Weights of a small transformer language model: MLP 3072 tanh GELU, 63.3M parameters.
MLP neurons of a small language model. Each row is named by its layer, matrix (up: input weights) and neuron, and shows model dimensions 320-447. Each number is 500 + 40 x the weight over its row's rms, rounded and kept within 0 to 999. Numbers have three digits each.
After each neuron's rows, "fires on" lists the tokens most often at its 100 highest values on Wikipedia text that the model never trained on. A number after a token or word is its count.

L5.up1337:500563517382504522477506418514469467480530487518457461489526523476452493441549519509461455503529482568566537496494544592509449490508501531539543441508443553510470521437544487449452469525501529522511453489507499513507506475505494466493442542499517468522503560495524454553586504509566539533516494428517510472509493491478574538450539504444449532442488512498508414443493469513518510562513
fires on: " on" 31, " |" 21, ":" 11, "On" 7

L5.up1063:594503554469493528526568493477439515490498486504517505479465499589540495491506482487515532518447487459541443522607527457566502456475481506526491497532619495548414524477521459453480480449462503461502547574503437487601523501451516571450521530471495483513521509482490507581437439509532499543527506463514566544528497494480487478575529512519505483525541552506500531507503497590475533507432
fires on: "," 22, " to" 13, " in" 9, " as" 6, " was" 5, " by" 5

L5.up216:475562479500542458521473495474465486519491564577538478559453466473512472534436525460480519500548467518504546464527557574429475438554468462460519502460511544571450503572473534484505549508494526499509472567515386514548510521510514447505510507508535564557544511467532477515517550539432610524481460502510480477415528477490560524546464532565455467486526581555501514455510471546512493487475
fires on: " in" 35, " of" 10, " for" 6, " A" 6

L5.up2234:553460426503575505469456511478596508438542528496545520526513432493472542497599531491487568493515545517467474536554481544439476498574526455583489439423443453530587459468440507458494443526487496515431512511481517453423514463507457478481492479495428451498518542501486529508514501460503526502513495511483492528520507465470447520515475511561559568493514531492511505474412454468469505557527
fires on: "′" 21, "-" 18, "°" 12, " " 10, " was" 9, ":" 9

L5.up2614:511476540511516458529491474564545492436442418489523528589512454477546582496453511447498526492442479523436525512502514557575487500520532576473536488514544590558458504526414472541448502546545478466470480486519425483454522618517516555477433517473463522488443423500488474554498574469466599484476451534491459560491538483567522501504470489437541506485509419512477425518494471504469531571468
fires on: " of" 29, " at" 13, " by" 8, " to" 8, " in" 6

L5.up1999:510531501549513559480567555417497446464534475438474504484454505509483516481534482452488574620575450464422534464529509491491483548402521470511444562532500573529438480473453477516575494509468474473580536502508511476482513479449494484547504461457503484490472525457455424464527455493534504507558514463501517511539488419544549492508526431515486462542546440554503483486543497529544515502491
fires on: " in" 25, "2" 14, " |" 9, " to" 9, " with" 6

L5.up2295:497512545502539436522557502402508461518507514487523427542454473498471472444493455489510459426514487522481474541552499518552549503475500475467538453529532511537482533496531475467502518472434560508504570543546459465502489495521518533540507554542493520517467604521516515514536465437500486521462490468503517502554518467484449433546510526501488479478504533439483429501458444471540531545554
fires on: " as" 15, " the" 13, " a" 11, " is" 6, " was" 5

L5.up80:503448566485504524425449467496451507520484509443507443512506483436447465474434492548475494537480528551528546509485533551486494547451458470409575468568538445451559431459505468542535521489528541440451519523448471451533441495464519496554454536480452406569476643540490454406477582459531487467421518524489549539509568475530457473553521468492537591447560463452494522504456476531456504438429
fires on: " (" 33, "1" 22, "2" 8, " \"" 6

L5.up2041:530493559489499503415517511480499478474480516414455541441501541475468539517487518488397476535514419510569553432488462474408509533490522589554500478515455519516548463474450501519507524499534478529537542473508557476497535506508415471477488535491492452466502509529520560496543479475521449552533503512555479432486477493449611523494444466463522527383476531577539434469505537462525426420500
fires on: " T" 30, "T" 19, " t" 15, "-" 10, " |" 6, "–" 6

L5.up736:593492502545464523485596440467409541544476514476469472530518475475502536464477505474505488460522512607454566552448428508504449471460513492513458500524548557527451474457497512484477490491531465537456540523485468441496583569389561589531545554489521494508468460518485479547421508532488483497469469443453498521492531496515533488489503425520557532592533494504508476488491476509523484564458
fires on: " in" 26, "On" 9, " on" 8, " " 8, "9" 7

L5.up1834:458420476460506448570530504468437504541497520492475521443462512542484503397459498569488492466523490528498513488541472498511496469468526530531536474513498556478480478512504502473534519467491444477489440509518536511463428502494484468429478590475501451444485494458457549451529555526532482437491486548550486475458505516486461472490459464486467500541509476537488539489500545510544502506499
fires on: "2" 25, " " 22, "1" 16

L5.up1457:449425503528522529490486535399540476477502589430616531538445506513553523545462425492466470481493471426540445527548470512437486487531450559528525532490539457457482454530429466512559542377537505471443581452467565502433472495487502479442493528531486537517521497509530468467509526425499418519538484512436444485524539511521443517461506554459471581503460443478519480580544540521513500526529
fires on: "," 22, "." 19, " |" 10, " (" 7, "_{" 6, " " 5

L5.up1059:529584470454505460527511558599541452453423617552459474504510485493506485540508512406495544469458491474458558514474509444505531593510550457493552491440518466505483481597536491526477506461478524468493569501562518511526474503509555443555499436424443500545534484514551517429482517485542506561549543493580493516513531576440475464521531564570541556496517476521630481537426568475502520428519
fires on: " of" 24, " in" 21, " " 6, " the" 6, " c" 5

L5.up1435:503546477458565532445477520524470510497498447522371487513521463581506504515452476466488413614482483487548491560511488513422479474482518539488443563532525504498500466516486453514554525573557463496454463476542492475486492432464532478468461533493462550447516442532544442479528586456447458532565592530535482441455538562500479474554463480501461543431452509548501509506503479517443487505479
fires on: " P" 39, "\n" 19, " " 9, " GP" 5, "'" 5

L5.up676:435499542591472527500488501428496540506476507464463448575493523452518531542495478502513483521530515492493545460543460538465511487507528500492451437533469511548484550546577479478513539536510442578567438465422465528453536394467533459497550482475437565580438541520565442556504521488472424503481485425570468485593507463554518454470459433553509572501455444476541446496463510535517481493495
fires on: " " 51, "3" 18, " R" 4

L5.up288:557455496500533558508569518512486490503487548555498562535489522490614503507502427520492614554478474477554495483516492506479464492479488515529478433582525524481464485469514497457518498537527541526498485520551467564515524511501540535443483429521505492557541526515480512525566541418553553490543449565474510502485523477516531491500569430562448474505480456460563435433524458532536473570484
fires on: " I" 19, " and" 14, " G" 12, "I" 6, " E" 6, " my" 5

L5.up2007:440507487481561537411422504485433565503467542498432531512440602589485536484459445450529479525558498489523509486518467513457535553443552539556549483553483467550404466497460464594556548507511397451525474456584569389465456488509499485452532517450482513578502513490462528505432543494465408486441495529548497518462518484511463512493419498516567480483515453503490453543543509429518506439569
fires on: " T" 48, " " 10, "t" 7, " t" 7

L5.up1373:472558445474512513496514534554443528468533474561511496573569481531513476533495532523515491493487519514548483482488445487536488556534551525569498491449470508551482496495542459506540455594480473498515555433471444567463486523551456522550538492450472454441465496508565484430549465508509469438487454436515463463463552459511527467545508498493522538476465459508443513500527515457582498506496
fires on: "0" 22, "7" 11, "4" 8, "6" 7, "5" 5

L5.up2730:521439500509500503478493474644516538467512513510523477519547469567550527482505443565506508495474485515510521538529439513537456503531540506479445493527531514448519533462517528502475517493563483456487432481452462491518485466508530488435529480595525528524494493527490464515471511468477471482518529563545500507530532564453546488501485496534457542498502551578506472497494424516493451471553
fires on: " an" 46, "," 11, " p" 10, " the" 9, "'" 8, " P" 8

L5.up1065:513558525499516537469468470490442489513581465503487602509446480531509458390416479530475574470503537561435555522497517572519520511525486537499434512435563546437466444464521382456483529461436502457502520480559425534572508511547512516467571465464469529525485448449483516481479487484455563553488484471461528542501502566534579525429479510502515513570449521542488480457581447544485544494526
fires on: "," 31, " the" 8, " South" 5, " North" 5, " Southern" 5, " in" 5

L5.up97:479503514479490506474476501537508583530510509531519483508498467519425499475412490495498606525448531486469453519500526480428485532507497519503571505483433476545391481475527468509491473500429438533480530493590525449467522599475548431557524523484481508424501458488485503525485531514513498533421450469496505441489423537494535493446437531494477538519478457427425502461501530512435525517553
fires on: " " 40, " (" 22, " T" 9, " S" 6

L5.up2591:515526490474478488528612475561463472453507508468457447458466492442501499483533463520510466537546485434457506530439515451454529529591479422474472509571529481474468518492485539475484506477543510487467524468537438447504536480475463505499491464483469529482480467476503539493488535527544552492551529510466534511499463549488540549506497398535425453459499554471543531550435437499430509547480
fires on: " " 35, "1" 14, "0" 9, " H" 8, "\n" 5

L5.up933:465475440507509521481479472524583591511502487559552531378522447482398543458449494484525479476542524445487530578481477577445499479524514540461406463497584503475515479456588569487483538487494434525416536494458567546510517545503449539478507470473519499469513503511553503514589445408479563495458523431561432533550507550536474582546461478505461517524448515495476539504450418466404513515566
fires on: "′" 16, "°" 13, " t" 13, "″" 8, "F" 7, " F" 7

L5.up2316:504515527495530422503475504531508502442433453497553506507451542506569525480472511465539516525510465525437517507420526486494489575435517554398456523507551511496549534466475471553494501515475487565549540484501477524462507458493487544520447516490490484555464524487540507542515512500561470533438491437397468469512472465455559540503521448535454482519485461564436498438475461453570493522541
fires on: " at" 27, " (" 12, " of" 10, " from" 9, "C" 8, " |" 7

L5.up2180:472502469497513436482484472476502503535571491490530550476433503426478451553496429563470550534459450532486507509442491528483522431512480500494537490490572499591461401515526549483444498469527479498468537487552483551501470527511546498502454502456487522530516578446487478413469476435459573443507485543462463488488461510484457603560398460494494493488494542499476481502533510491518546464516
fires on: " H" 30, " of" 21, " to" 9, " in" 6, " that" 6

L5.up368:552556527465533503413464517482481432504557444502509486505489578498506488442512527476558500455459519567453570442559554540520443542516512454527467459439521515478492418418492534482484498478504515493521574527473497543514473523491525532496409472544518493519560464424396503549528448525558450518550424444483419463566471521524540459400451548531515540469529562470508436451517477615445547520554
fires on: "," 70

L5.up2870:541406520553468480544534472486472446485490462559473446544562513462480537433556485502440489486518477596509544510458488509520481473491475475520549424494453564467511552537555549481461452479511510564476500525461493523544492438506517553510516494568549540473509460465504509567461532478536553407519460412501426545497510457511499524516542478450531503475492524513536393542515470523533528517522
fires on: "On" 21, " on" 18, ":" 17, "5" 7, "1" 7

L5.up2093:542559512480527473535478449566495526465490544515452468523494508464506503498531435415419410507532509523506537481463550472494513493472535495494547478506449524540497512474542490519562534519439509456486447416554536572468463421516511463562505511486495597517463480447502504563474464506499526545358442448522515445474512433541487490475522499611557539499497546492584477533481509459537496560516
fires on: " " 71, " (" 8, " R" 5

L5.up2842:601533545454519514482449473504428509486444490517455428512561511471532551473493444475514456533432555483505533584542531521473501506569539512527526340563499479595542556519472423541478506518501465509548503523476495488483548549478501512512508412458482563575551525502501506495529457499435499487419490457553445495508471480464549511512401498540512547548530414475522472508474503496462549535493
fires on: " T" 25, " R" 21, " K" 15, " " 7, " the" 6, "0" 5

L5.up2410:488537474504493449591469455531542565484486486518466462545488496450561494461500497588554465597472514509483438511575541513523505469489479536512566439515529579488505462468500415506516495506515449491484511526564521522525517498507485449496529495493524498402453511508552535515552518484401530463467461489517522444540466549475463529471491550527564473510508478514572501454498517490489486399508
fires on: "," 32, " and" 13, " of" 6, "t" 4, " to" 4

L5.up1218:611558471497547467502545554446473525472467480519438496521405485563493426498506477495503492533467445539500481520476579513505535554464472515461436467529515495501468543484466549538546522483499570496496525445626561555475587488493521464453543534438500493524467459512439476506496494526432487543421507487455523519488499528437418558455554444544518490425524529492490541527499483544490471497479
fires on: " |" 19, "0" 16, " v" 14, "1" 7, "M" 4

L5.up2271:485495496499535545512542469553526461432471537448478481485470487480530447491512466536527505517527453541543520450468497484482497508500515514585465500378530503513507478493522484511515520464534559494467612557527490589502484472449456507475483445490459527496500541480489551505417447459514553528511481550489484481531524512467537540487481475486484514492459523506444519494462505479510454466543
fires on: "," 40, " in" 15, " of" 13, ":" 6, " to" 5, " Sweden" 4

L5.up3012:458578503513533407525509508426443556474484528468462522488460510483500536527492446494510462521593438448537510482499506479496546504548538616523480472488554464489505522541510497491491504469442453498452559438461491544504496482496518522488504515578482448499504541432504446525526562545491526496544526493468557600484443429476536502443460450520450544570543495450529492494476487503439428467533
fires on: " " 65, "0" 4

L5.up732:491477551470505543426540506455484527484479455530508484507464464444556461425433545552631411451448525423568459504448510520563477464468518559559505471503545492476431461458489544445455515599520513522503546543529501498449488505511455547499546535441526545550559573510525474417498497447509451446455566471467410514533534520510456479543509517533521539452521478537525524495511487434498508537473
fires on: " an" 30, "2" 16, "5" 9, "0" 8, "An" 5, "1" 4

L5.up3023:545530461489539461539527507443505496454435470513493478630452473492493517536494474484500487564444486507552506457487560556500478542478524536470410466526493540497419517465511460458513532547504461490480491526502499468399508529549510484478523558442469482504448548483463513505467499537538495508485422510484457497459510453516514566505514389462511549459445433478487463429554523485533509547484
fires on: " at" 61, " to" 8, " in" 6, " every" 4, " " 4

L5.up2311:451537445425500531481480502502514381530501564464504503539469421527497518551425506518486461540536527582507518507509482491525507493519487556493521494474514530468517449539507506472570499521539491478453471482477542531520494523522532463481585590496521490455496492514550475508470509487450519422509413424450488501551421486531482478479438500508451522518489508479532527508523514428532544459535
fires on: "." 38, " and" 15, "0" 8, "in" 5, "," 5

L5.up1424:558525517460544431478571533441491577482577538488527532523470530451523444604494536517473541469504514496498492494499516551455455464399514524502496527506565487532497488543515542494455566509526482474472476565518567595453498471429567531534475525431494426514472545445510600487488518472509503470501480536474479459539529464504499509489575511552456520402468515571488446432425528469500540520463
fires on: " A" 30, " in" 17, " e" 10, " I" 9, "a" 8, " E" 4

L5.up2612:496509463482476486521569531438431439457546589524490543447445473440453492489463500501506499519473542496499529547522490472521504502435488527467566534447488554480482495494500493509513486446536472509425464505462542536543547458571391510466532522482462487501526474428479474483496501490512465499519504560478470518512479499511516466524466453534445464488546517502509494459455481551485519479512
fires on: " " 40, "2" 14, " -" 4, "ed" 4